Weights of a small transformer language model: RMSNorm before each block.
MLP neurons of a small language model. Each row is named by its layer, matrix (gate and up: input weights) and neuron, and shows model dimensions 0-95. Each number is 128 + 24 x the weight over its row's rms, rounded and kept within 0 to 255. A neuron's up and down rows have the sign that makes its largest values positive.
Before each neuron's rows, "fires on" lists the tokens most often at its 100 highest values on Wikipedia text that the model never trained on. A number after a token or word is its count.

fires on: "|" 22, "," 21, ")" 10, " most" 7
L6.gate274 [134 119  87 127 108  96 167 124 117 143 169 122 126 127 124  86 186  83 113 115  92 160 100 134 186  76 153 127 158 106 123 120 110 127 136 135 101 146 115 145 129 141 107 133  98 154 118  93 166 147 142 145 111 144 121 153 190 117  77 154 140 145 153 125 106 115 149  86 125 145 132 119  96 161 143 105 143 127 129 121  68 115  94 176 106 129 163 105 118 125 146 140 117  83 111 125]
L6.up274 [139 117 116 106 140 155 155 131 131 103 137 157 122 109 144 114 124 148 103 114  96  74 140 145 174 131 108 100 130 104 149  97 124 120 119 141 114 155 102 181 173 128 106 112  98 117 100 100 172 140 110 102 105 159 111 129 153 163 166 122 119 109 153 103 168 110 150 117 100  81 138 142 145  98 156 152 136 142 179 148 162 125 147  88 120 118 112 113 144 132 116 154 118 147 119 121]

fires on: "," 18, " died" 11, " located" 11, " found" 9, " place" 5
L6.gate393 [ 98 144 106 121 152 125 141 147 129 133 123 102  94 152 107 147 114 135 114 124 183 153 167 101  94 109  95 138 109 125 119  92 117 124 123 117 111 103 136 121 155 131 130 127 125  94  85  83 155 170 139 124 128 130 117 175 146 126 106 131 100  86 140 206  70 126 118  87 115 130 120 138  89 113 157 107 136 155 154 170 169 117 140 124 116  95 166 144 110 124 138 126 139 154 139 138]
L6.up393 [ 85 133 115 107 133 178 104 127  78 110 123 171 131 100 152 123 152 107 133 106 117 103 105 135 117 120 111 145 107 167 117 135 128 139 108 144  93 116 110 118 158 141  70 156 121 111 130  81 169 144  96 124 118 122 120 172 163 161 134 151 142 118 151 110 102 129 156 110 148 108 161 128 142 120 127 155 117 113 160 100 153 141 116 126 137 119 130  97 132 113 105 145 111 153 130  64]

fires on: "," 65, " a" 8, "." 5, " 1" 4
L6.gate340 [112 149 110 124 135  99 136 144 168 170 125 158 138 106 125 134 153 132 140 104 178 172 142 167  83 129 121 127 138 140 121 159 136 114  58 151 140 138 153 107 109 118 118 174 132 130 179 143 126 129 131 142  83 120 117 115  92 212  96 125 112  94 109 118 169 147 134 124 122 126 138  74 128 140 127 110 127 116  80 122 154 139 108 104 129  85 107 109 157 118 151 142 143 134 176 156]
L6.up340 [131 113 114 171 144 167  94 138 140 155 170 131 150 181 120 156 155 128 137  95 134 129 160 168 137 140 139 131 134 115 138 126 122 136 119 121 110 173 106 123 123 104  69 156 110 124 177 141 125 130 142 127 123 132  77  93 135 124 152 130 114 119 107 154 155 144 147 126 112 179 114 145 153 190  81 121 122 105 124 138 131 117 160 124 141 113 130 115 103 143 144 132  97 138 122 122]

fires on: " of" 31, " in" 23, " across" 10, "," 8, "Representing" 5, ":" 4
L5.gate30 [122 129  86 166 113 119 115 161 126 118 111 140 188 125 130 114 103 110 112 129  97 118 115 139  85 133 136 112 148 126 106 117 135 146 150 129 129 110 134 136 133 123 113 155  95 113 131 139 128 164 149 131 128 133 149 129 122 137 103 118 122 140 159 132 109 118 150 116 126 169 126 143 131 163 134  96 147 156 144  91 158  96  81 126 140 131 117 156 119 108 123  88  91 117 100 125]
L5.up30 [129 103 115 142 144  83 107 137 108 124 130 130 136 130 172 126 153 134 135 132 109 143 133 101 146 133 136 127 162 137 138 139 151 151 141 107 157 116 153 141 148 130  96 166  86 124 145 149 120 140 144  90 117 143 139 105 163 112 127 130 149 137 126  93 109 113 175 127 147 111  89  81 146 121  89 145 128 128  78 125 108 136 111 128  95  71  97 127 102 159 143 113 102 158 183 131]

fires on: " (" 52, "-" 9, " (+" 4
L7.gate213 [103 119 177 183 127 103 152 155 134 128 143 123 109 127 117 149 130 108 135 164 122  91 100 108 132 117 151 180 139 104 156 123 133 124 145 113 135 165 111 134 131 176 130 157 150  88 165 135 131 125 162 126 108 150 154 101 110 100 106  94 119  85 133 126  87 133 126 134 133 130 122 166 153 124 143  99 126 131 124 138 137 123 118 113 120  72 150 192 139 136 143 158 126 125 129 146]
L7.up213 [139 154 137 140 136 194 108 133 153 125 168 171 146 167 109 114 133 153 114 121  90 150 122 149  87 152 106 112 100  85 150 189 130 171 127 154 171 123  96 143 108 119 125 139 117  94 138 155 107 124 132 151 168 139 122 163 102 135  87 130 109 120 141 112 137 150 125  88 138 105 133 117 169 167 135 172 132 159 136 117 177 142 177 177 132 132 133 124 156 132 107  70 107 118 171 147]

fires on: " L" 50, " K" 34, " V" 12
L6.gate614 [173 172 124 102  94 153 133  66 130 121 166 103 148 110 141 190 118 161 155 107 158 132 128 106 137 175 130 139 148 129 112 160 115 144 138 124 133 144 186 120 133 108 127 144 136  74 102 118 130 185 123 104 127 109 137 126  89  96 139 126 161 116 153 138 156 143 157 145 150  93 155 106 132 126 153 136 132 131 155 107 154 174 151  96 130 133 119 128 114 137 129 142 157 122 152 141]
L6.up614 [111 108 106 163 142 129 129  97 107 181 121 116 175 170  92 125 123 119 158 141 124 117 136 130 120 184 109 108 140 146 104 161 120 127 139 122 124 173 152 135 144 114 144 166 121 128  97  82 109 147 102 149  98 151 116 116 117 146 128 120 116 154 116 136 121 101 135 115 133 108 119  97 108  93 148  71 160 132 175 103 119 135 126 107 122  86 148 151 115 121 125 141 152 151 147 130]

fires on: ":" 74, "°" 10, "′" 8
L7.gate574 [119 107 156 140 108 157  79  81 123 105 127 104 117 140 161 124 100 116 162 138  97 121 101 124 146 164  97 130 161  93 168 134  98 131 109 143  94 110 138 140 142 126 168 126 107 110 123  97 105 119 112 176 150 112 144 131 128 114 128 137 111 131 174  96 189 137 185 170 165 122 145  91 103 121 124 111 101 161  95 123 115 137 130 117 134 102 116  91 100 170 146 144 128 114  99 136]
L7.up574 [103 104 153 112 116 154 121 119 119 106 142  89 174 158 184 137  93 101 133 148 134 122 152 146 121 142  98 123 145 141 161 138  94 123 145 153 134 156 132 114 179 136 119  75  83 165 122 103 160 133 110 143  98 156 144 109 126 125 141 143 132 146 115 120 117 140 134 116 139 165 136 129 145 138 129 171 108 132  97 134 118  60 121 144 175 131 116 123 127 112 103  90 106  96 164 114]

fires on: " |" 39, " in" 19, "," 12, " 2015" 4, ";" 4
L6.gate514 [125 115 102  97 120 157 129 156 145 160  75  70 130 133 116 116 170  80 141 123 118 130 127 127 121 133 181 124 140 125 145 131 112 151 136 103 144 140 128 131 123 127  88 160 119 110 150 129 139 127 143 127  90 136 117 114 147 130 156 114 133 164 155 155 118 165 147 113 132 112  70 141 114 153 103 122 148  98 112  48 144 170 100 199 122 125  99 154 108 155 136 125 152 162 133 132]
L6.up514 [ 74 134 132 138 109 124  90 117 108 115 106 139 119 135 126 139 112 110 100  83 129 129  81  98 122 156 131 121 108 158 178  83 132 141 114  86 131 134 118 131 136 120  74 144 118 102 144 125 138 130 138 102 106 121 127 124 105 143 149 125 132 121 161 142  86 115 142 126 112 139  95 117  97 127 161 129 122 116 120 129  90 141  84 150 125 144  92 127  78 141  79 114 159 136 147  75]

fires on: " M" 30, " R" 26, " H" 11, " K" 7
L7.gate90 [165 118 164 118 131  69 112 144 112 105 164 177 134 118 138 221 110 141 130 101 104 136 147 150 145 150  89 151 141 129 118 166 160 117 134 140 117 131 129 137 146  93 152 161  95 122 121 112 148 115 119 106 114 129 144  84 103 133 147 177 132 142 172 154 106  94 151 112 112 123 144 108 153 117 186 160 122  93 114 125 136  75 104 131 128 138  76  86 122 118 124 102 122 134 142 145]
L7.up90 [ 89 103 152 122  95 117 126 124 117 161 102  95 128 112  88 160 168 139 151 121  88 157 115 117 171 117 135 135 104  91 105 139 139 102 136 118  97 160 143 111 135 138 153 171 128 132 154 138 128  93 148 108 149 146 110 111 106 116 146 129 118 186 134  67  98  87 128 112 140 128 157  75  98 123 138 132 115 128 142  90  68 137 115 114 155  71 114  95 118 114  93 106 182  71  86 121]

fires on: " 1" 20, " 3" 14, " 2" 12, " 8" 7, "," 7
L5.gate639 [100 112 137 173 136 150 120 134 117 138 138 117 121 108 147 141 122 160 154 118 116 134 125 124 108 154 144 153 118 110 147 126 133 142 132 111 118 126 121 143 132 164  95 110 136 112  82 117 185 120 139 159 142 133 166 118  96 138  86 133 107  97 116 126 130 131 143 134  83 124  77 116 147 157 115  98 115 146  89 129 135 131 101 103 104  91  96 132 177 126 137 141  96 138 112 111]
L5.up639 [147 116 162 127 154 167 139 165 170 139 112 129 111 155 132 142 116 120 158 101 135 136 146  95 129 131 165  99 122 118  83 133 111 134 121  96 127 142 116 109 109  92 151 195 131 100 123 117  87 127 110 131 165  89 126 140  98 128 109 119 130 148 121 141 148 113 100 158 137 160 146 144 185 149 169  95 131  92 103 108 144 148 121 157 161 109 117 101  88 115 151 117 112 166 156 106]

fires on: " Ch" 32, " L" 13, " |" 8, "Ch" 7, "|---|---|---|---|---|" 6
L7.gate136 [ 98 142 129 158 117 166 131 108 147 127 120 136 147 153 167 132 150  71 101 150 162 129 155 119 121 120 111 122 164 155 151 168  76 136 150 178 130 153 153 143 146 105 141 117 166 118 114 137 118 144  93  88 150 143 111 108 115 114 131 133  93 113 124 138 117 135 133 121 108 112 118 113 122 109 153 120 101 173 172 127 132 155 125 132 151 154 162 143  92 162 110 110 145 119 176 116]
L7.up136 [157 117 117 137 126 145 141 159  82 127 171 105 124 133 123 159 138  95 159 118 163 144 169 128  43 123  82 131 137 178 130 169  95 123 108 125 131 143 115 118 146 105 127 137 111 135 124  83 132 122 161 132 115 125 120 122 137 185 116 136 143 123 168 140 113 108 144  95  90 138 107 113 141  74 166 116 150 132 131 130 124 132  80 152 111 169 100 139  86 150  94 185 146 154 162 152]

fires on: " and" 18, " of" 14, " in" 14, "," 10, " across" 5, " to" 4
L6.gate385 [ 85 136  82 149 122 144 142 121 107 115 112 107 131 143 105 130 130 118 134 121 121 147 107 132 144 127  89 178  88 106 160 111 116 149 129 161 145 113 115 142 130 110 152 134  97 111 163 139 104 120 131 107  91 101 121 122  85 161 105 133 148 162 113 130 156  96 187 147 152 110 100 178 145 105 120 100 133 129 126 107 126 106  86 109  85 129 119 146 152 114 129  87 102 167  98 109]
L6.up385 [141 137 118 118  84 132 158 124  77 152 117  98  61 134 119 117  93 168 125 109 145 129 108 125 155 148 124 126 132 118 167 127 105 118 156  94 128 130 119 146 138 123 112 146 104 126 145 125 103  84 162 115 142 106 104 184 165 156 127 122 129 128 103 129 153 181 178 165 133 157 121 141 162 158 109  83 122 121 129 140 112 125  68 118 103 121  76 158 143 118 147 111 142 105 163  65]

fires on: " |" 75, ":" 10
L6.gate74 [124 138 103 133  95 112  91 129 123 167 148 104  68  89 132 124 146 100 102  90 105 158 119  93 174 192 131 134 157 117 139 154  99 104 130 158 149 158 150 104 118 142 115 113 153 162 106 171 168 153 111 141 166 124  91 117 117 128  81 112 119 114 141 125 132 118 135 103 116 127 127 112 133 162 111 148 104 128 145 132 116 107 127 145 125  89 134  92 116 119 128 132 165 136 135 108]
L6.up74 [101  86 135 118 124 152 152 110  93  86 165 106 170 107 182 114 112  71 119 142 131 123 153 137 153 151 144 144 110 132 147 120  49 164 110 104 152 114 106 154 157 110 105 124 139 170 115 174 152 109 162 116 124 138 146 121 126 135 144 161 145 130 103 174 132 147 100 104 102 108 159 110 132 141 154 120 104 137 130 120 158 145 127 156 101 134 134 117 107 135 128 137 158 134 133 170]

fires on: " |" 49, " (" 10, " known" 7, " there" 5, ";" 4
L5.gate220 [ 66 121 135 111 116  89  97 155 110 122 113  91 129 158 124 122 153 157 145 116 125 116 116  95 143 124 135 154 108 115 105 137 103 123  99 139 143 123 134 144 134 133 125 150  66 152 137 134 111  71 145 157 156 116 128 137 149 166  93 134 120 117 155 118 107 147 127 102  93 117 163 128 144 141 171 129 150 121  80 144 109  80  97  99 124 140 159 140 119 118 120 135 123 102 152 133]
L5.up220 [132 144 119 111 147 126 159 104 121 164 124 113 113 108 130 153 102 136 132 114 130  92  94 122 103  87  93 105 104 154  97  81 145  96 102 171  97 127 143 130 122 104  87 165 133 120  89 132 136 140 138 121 118 163 137 147 131 179 108 130 154 167 116 102 106 141 105 165  97 153  95 131 101 102 131 139 129 144 118 110 175 107 100 125 123  93  91 113 132 139 116 135 155 146 114 128]

fires on: " (" 44, "born" 31, "," 13
L7.gate334 [134 120 143 122 142  95 106 102 118 101 148 157 121 127 154 164 128 133 146 141 118 150 114 166 146  99 142 128 132 121 113  95 121 125 139 114 112 168 119 167 134 138 168 131 109 130 139 126 122 155 186 134 129 122  91 157 179 130 115 157 112  87 168 149 153 103 157 112 145 130 172  91 121 137 146 170  93 100 105 156 130  90  69 101 126  76 124 139 107 143 110 134 125  77 135 116]
L7.up334 [105 169 108 148  99 147 122 119 146 112 138 131 143 141 141 155 139 140 117 136 112 135 133 135 114  91 130  89  82 141 143 121  96 187 125 139 150 138 113 111 106 122 122 226 114 120 112  75 146 124 143 116 130 149 125 161 126 139 123 128 161 110 129  80  88 154  91 117 123  85 134 155 141 128 141 148 141  79 136 107 129 112  92  82 100  97 145  94  74 117 112  84  88 117 126 151]